Weights of a small GPT-style language model, trained from scratch on English Wikipedia.
Size: 15 layers, 8 heads of 64 (1 for keys and values), MLP 1536 quick GELU, vocabulary 16384, 40.8M parameters.
Architecture: LayerNorm before each block, tied embeddings.
Training: a variant of Muon for these matrices, 1579M tokens.
MLP neurons of a small language model. Each row is named by its layer, matrix (up: input weights) and neuron, and shows model dimensions 224-319. Each number is 500 + 50 x the weight over its row's rms, rounded and kept within 0 to 999. Numbers have three digits each.
After each neuron's rows, "fires on" lists the tokens most often at its 100 highest values on Wikipedia text that the model never trained on.

L12.up819:484557531556491423473507502537541454481511446485424488489436492465487506491553531431442453569530492562508503565460376451466549460397502488503379408486479501420466565512600437487460567454495494512469503423480453536546593520487525502518585474420542508482428495470517484483465440417407518486
fires on: "| ", "A", ",", "U", "."

L3.up452:442596463508486516557495443527529527583486531424462488485494511470509438455524509540533397599584430479481452476452491616499454449542474412508411528530561467490546549447446476529479456543435523553528457511510479489549596505515495409514524450556466544405546542547499512538443463507488447588
fires on: "about ", "of ", "and ", "for ", "How ", "in "

L2.up114:467512537498550584441496495439527441428489441512511480548609479537484467550475444548561605539603424481538500510562560470502489483495636630443520486383464482537593457506409563530488548564573596519377568414477538516397463516546543510483468421552585606518558425395491537548453494471515483469
fires on: "===", "=="

L2.up806:536602494365575407522582467511459564530542426449476584465518451522556583560575500527553521441568465365496438523527444393513487460511574442549493446500470464487444433530486500489452524522443492544492546452499524605468522516496531514515534456456508496422509411459601540457551490514519507456
fires on: "==", "===", "|"

L3.up808:516486484503504430573609587480506450495529574529570545525421512565540454500382472529483507552555544470403534590447538501448566481455472444559525474455496574441525560562497470517415592501492487519457487553394493443438514443507424390525516447491451502525534549445525547469469470588542508613
fires on: ". ", "\n", "==", "/ ", "\n\n"

L4.up395:530492507539389509522522391433452538463503474638512462511503484515530531566459527508536503425493545567531547446391495599499473525573481466487518568544541458534442478505564556489543457565388490520389491425468496493624496521562492444424498469531460507462544511566485464474537448486512550557
fires on: "| ", "no ", "; ", "-"

L3.up332:435479454520561426508491450510480476473477564536438539493473462457444504456520542424475533422500622386424563410488519460498529526611422475436512528394594470504562565483522526519554399546443449485430434468441453518553603522497500411513491520519556552510495464457484472521463494482547400424
fires on: "| ", "-", "US ", "Singles ", "100 "

L2.up400:594510541478599524490531538562476559656484402622453482472428534519461527435531602466523575567472406441428509502460447530480515530519569454474549557479400488479457474522450472486421452502551430519497370527572482508456496472496449528519539555540469472483485546460563541458534513500427499491
fires on: "by ", "of ", "at ", "ant", "ug"

L2.up1359:501490572503556552497465475558456485573486480535501586581514524467561481506497523522463426487523557464576407509503483473430496542543568481431494549469489522503595520634450583530406555396617495427426536585465516483503500462500572498500510533553561438466606503563594600525516580489585563447
fires on: "to ", "on ", "- ", "fac", "in ", "Star "

L2.up859:531541451487498569542502500488532520487624542496546405493459498444483402529538467468519504523482567510419407518425350516521430489548417423480539528595467468464542540531545535516449456515453433615588468591435491483543414541492493560461465507561508563510599474553519494569506466514530555508
fires on: "of ", "Best ", ",", ":", "for "

L3.up1441:558465478550473463472632567440572483484516583544528484428431538558561437560479501537474504475466551613558508516466441522534431520459411396427536494445585498525423531434415601548468495556361479547592538454471557526497477468519545604564507530514423481477478599464516454558554520555432566538
fires on: "| ", "Val", "Prov", "Vol"

L3.up514:581460531574418518545512492504444433464519503533548616553429491498532433622539482478392498482467635464523537521526545447511423444535543483405558557519491548397473401443366416535535487514467558579516457466500499572580496491555570417452566521542462437395551534486461536521442520560590513537
fires on: "| ", "; ", "ISBN ", "az"

L4.up225:530516557462487512483522556412514515516476539491418463572541419485600503565556420430496539471441546541510544444595439496549439498444411598564447595543489470525573476535465483454483525559478497559518476566514512385522538505534528473434417510467517461439487633426583486565537596544480566562
fires on: "0", "o", "sign", "Gri"

L3.up266:585544538472528506500422514515559458647367603503603494561439498531368519580505430509518549457470522495535374570504491486536540511511484442561491461548561449448543409440493543480550516488443529441500538416473513516390550549399490516443519519445425530558517597502398488500493582541537435443
fires on: "| ", "-", "–", "EN", "ain"

L3.up732:504548542426519478489548530546509421486456449576510511445594457401558412534467481590470604488557507517416466589502488495573529507552511502528545450437532506535462532466521595445478504490540426512515564486451541473430496524535428512454488518432610540469507394493507392493503488611517495493
fires on: "–", ",", "ship", "==="

L2.up821:518525467595565482492419454634482504559402556495518543571420487530373490509557418476456527473526567532563493383502442527503478551499500570500533517444582569542505536417486510475511509501513475557477371616490526521481479398375590560494437473502534517487409464496520473392502538429498483534
fires on: "or ", "/", ": ", "; "

L3.up1038:543555475573597527441511499463450503545556454563398548497548410455488535454486582401434399502468480529536461480512572532486472460499594593494541460532526451567560516461486467460430480518584430456449504469602471509531552419452429530461400535523447570472540488536591492469508479493503489494
fires on: "at ", "i", "to ", "by", "II", "by "

L3.up31:633542526478535484457473430570516429484542469512464589592478476538520479464558543514420559531456499444485459506509424505453526478529580421549590333476511566520467524613452527527449587503427480461452584452537496505378547570402481479525483491517568564557507454517646550438529536475419408464
fires on: "===", "=="

L3.up621:453474560515412445529502529576580469458521521499574508502538416509578496527485510427527500486516515563558528476460413491537514468540426439496427510478430503495577523502524498517553544577447486548488529531496567489479455582510561567552534515521522658508582593491520386469495476404494520496
fires on: "|", "==", ": "

L4.up1460:517570488546550513450534368531538433525519509462550424564534474516378557562375432568538612538473460445510506543433547483477592497557468510631433488474596545550533484553514441605484517431503499476511539594390621514466542531506550483471471545543447423489568509493418495464531489427515484452
fires on: "| ", "-", "—; ", "id"

L3.up885:561563529451400532536490493525561549436498481499593590470468552548441445544522558522450473535527588425513495533537468479598490388614462534583405472575509453487533430516470532505572496421488489513450551422502521529487487544406506476456469563516479483432591494551512523503579529527538474550
fires on: "| ", "–", ",", "; ", "ock"

L12.up13:615478508515468453535561457509463553451535506427412514552510582532452547558451539455585465491463529507525508431545415505552455531494470438551510418550561505461525472485426541537487506557554513541491510551463462452520483454492507395504432388509495474502527583479513506447499485573479423593
fires on: "R", "Dr", "A", "H", "Pan"

L12.up1167:478503486451511586576448463494546439588490447530487549512539564462501497564431447498524442498520495406523532500465520510534470520517455520521515529474449474386516534496489447454495477473546442516576546489438527519459456469534489519504501583476558528507448364480513498481476514452429455590
fires on: "F", "191", "193", "190", "192", "201"

L4.up954:474454500527484598414455582549498526551432492461480482463424508473484445498466508504507476464500541493494527396450521442573415542574527519510503449563410607547508436576445564590438550478539576384446525504482470544520523551559483409490561490475505493505537565454558454529472554513508589536
fires on: "on ", "in ", "in", "und", "("

L3.up1304:474490463503470395516495523539460428516588470538523494531533456571555409499518520472472577397439525522554465465582537525589564465502452536478501456468393483524479429470426497530391550525548424507593399483491548440479506547510466554521488569479569618530453565520674498483472516495485507515
fires on: "| ", "in", ": ", "od", "id", "ys"

L3.up89:474460539518609470575574613476515463571476496491582489517510614528475594574520505670481455424492494484601386459459413543513482548450483512475622554522534505551544448468475540590511454503573533457552461501481480547489516415530527452470500515515501439444515493562419559566465554504502534473
fires on: "– ", "in ", ". ", "o", "after ", "on "

L12.up563:571450580462460466485489513482518422486474486497431520509526526547473371415502521514524520471515444545480474473562547455525450543436528440526454489492453516539443479381556511465550473489406558569474528458449521486491468530529497484443658562517440544458422439469443530447511505506515561531
fires on: "| ", ") ", "at ", "″"

L2.up1312:515479462512504481379502527518572519501470602522477498482422539386504557549599488517488518522465454565415423500478469592399523551520512455623545456489517431482544570479548520587489477542450521514525531458466585472516501482456520413454463480499388417529472525426575483544455471466467512527
fires on: "or ", "Pot", "\n\n", "to ", "Mir", "for "

L4.up1238:537449445433463461489453508419545532439505506500471528527486492462454522569545516579432505456524570490454439570449460483425464583506483603478509435477466437497520640524508532425594501574572639508590456417474445616479467472459452473468523539537495555508492490602546460443372569524565498526
fires on: "\n", ". ", "and ", "specifically ", "te", "particularly "

L3.up270:516465491560533581519491594455440466517462570570503517447486546488553485566527499568423506500458518644478469457408456482395510455563509429527530469444515461486560570457491603517530435480507544427457507446543545537482536502486539554475474457622537586468549526511454483563526446522468503512
fires on: "to ", "of ", "into ", "ing ", "or ", "with "

L3.up809:476461583425415500501515480516649508529465465477476511517509441510557549454505502495480478488482492449482619547469539487585536590542491475542478448460494343520484478495496462532530472426522463549478529525472473484501482456523532554542444502539577507541532500475607462358462577469533518429
fires on: "===", "==", "Canadian "

L2.up492:450515525494488464474458540504414480551518450517446453471541556626657444481405527510462509497565487532523483569464467363536483463455441561500626475435487569524484466437479502435498549485517435426463559459504524501534559486492507492420384534471522547464404427499471424426538562497553537493
fires on: "s ", "et ", "it", "L ", "II "

L4.up73:497573495535456480516430461540559464611468586446537502402523451534506553503564483487386402452556531512481503481529546434440467525457527493493579451527505488563530474516504541519574469532537586453558532589475451500588504490472551486483522362434505485534439496488465537505429549384628415504
fires on: ": ", "; ", "ow", "in", "ip", "("

L2.up937:544465443447557532472527496441484496378511616425380525552550603564444514538567485549483394460493597566505512513529444490489574481476518533380552539596576501483478555610581473444482432401461478546467480487501496549571448589461502501553467546508574472575463485374557554510517563418558469467
fires on: "of ", "ers", "er"

L3.up1182:523418479433429437427564540490444579453482448511507533430504488574519444490504464540475520499567536368560441519434393496512454377561469485528557539511484487519490464378570541526557472565483434498408541493465501462462521601480480444504564502468524551422429448540552438539427568606553421481
fires on: "of ", "century", "0", ")", "details"

L3.up777:547492492572481373476560515498502336570486412549513442520540484502500472518548519451519419525608537497610398468529467555523520569496532547535445427490470448545491514434435573582467530470506518526548443518598559465451567559554509510539529529536496480559500560461594492465492494562452482496
fires on: "| ", "from "

L12.up234:476452499605472456509545443479492531503509526488458577505531376514498428569577626471525471413386469494453446494497448618512477524510446488504583520520539472460520464429546548502525405487490479455493444498508453498515504458573484563491520497557471517523473464590439551525434622530516390538
fires on: "–", "| ", ".", "201"

L4.up388:482524505525530410478470514369452591606462579550514568501502498483479443535453490543526552568562451489496430551503521497404532519596542485477518471471480503581532515396480436569508519614529475568466466528450460540447554568529464412474523512537413512497460428453486583512376532483513625515
fires on: ". ", "\n"

L4.up1502:472472420511493576508449514489477514588516485461471463466483464424437410444582525526564396471499526504487407499556503459500549515489525466544377490483507486491562481478486543593600422433550531497534518435575612471457584536439481506484423486478399516476423593530455615470475517495428562548
fires on: "of ", "-", "–", "for ", "el"

L4.up415:574521526487609505516604437514448413491572567518515545445416506369534574482525532474550546453578561431504567438540527518479555516478414518483537463484468524499461458420431492453396363419486469481380536494491518508537524477603474443516472557484547549372474549436565518527553540531639480496
fires on: "| "

L3.up698:468517485507537502584483504495450526580533528636525554447471444475498432489466528441496501554571539480468608518485522514494546596370552545407601504472425491463514518501436512437496502502529474466493451418435494493421492515545395550415413504448551456532436473489596537432477493466529490444
fires on: ", ", "201", "191", "Ju"

L2.up297:499464530463513584484552474452514519476430600540468464517406552466532597452643591457498452526454552547587554514560494529512623491522463408387591562567476537526443445505411479413450471596534496550509445494499507549597484517438455473480419619537531393438519534604521529517486477504448495496
fires on: "wi", "of ", "ew", "stri", "stand", "cut"

L3.up554:571509595526478569451517528513551522493501586563526465443552487440466489552501488428498442510460534597582538513461414515474567476535505465571562586581450511518466441454509516494516503537549502469506453485423552459514575538551533534514508451482516495615442448436494508498457579476555473463
fires on: "; ", "ur", "(", "y", "| "

L4.up1277:553571524536395477531509476475496422568559533534477523588508474443533448493515510481522555459490538553492417454490556515533501498502419518488464491424480471498446511397458516548456437533397499545497548525523557629496432561518535560468633443548461442535439494524553499537486573575518450478
fires on: "| ", "Production", "Running "

L2.up375:513425434592506537489571515508471565494554552329546522502393491498478421542500538624510513449432561554538477510476341440512543502502449536453574498481497538429508506518556476417488463455499436517475485496585511521549558477399544484471530505507531443504547487492502530542505515580519359438
fires on: "as ", "as", "In", "of ", "re", "o"

L4.up840:487391512530454430484462467471535565516445492517437554485521431434421488550461540458525520514624501504592459559481483463419498613475631514476513465433445509452519573533422524484416574499498483611472450460473458501528509501500491524526497515484511423571503456463516560489453485493499539472
fires on: ". ", "\n\n", "==", "\n", "/ "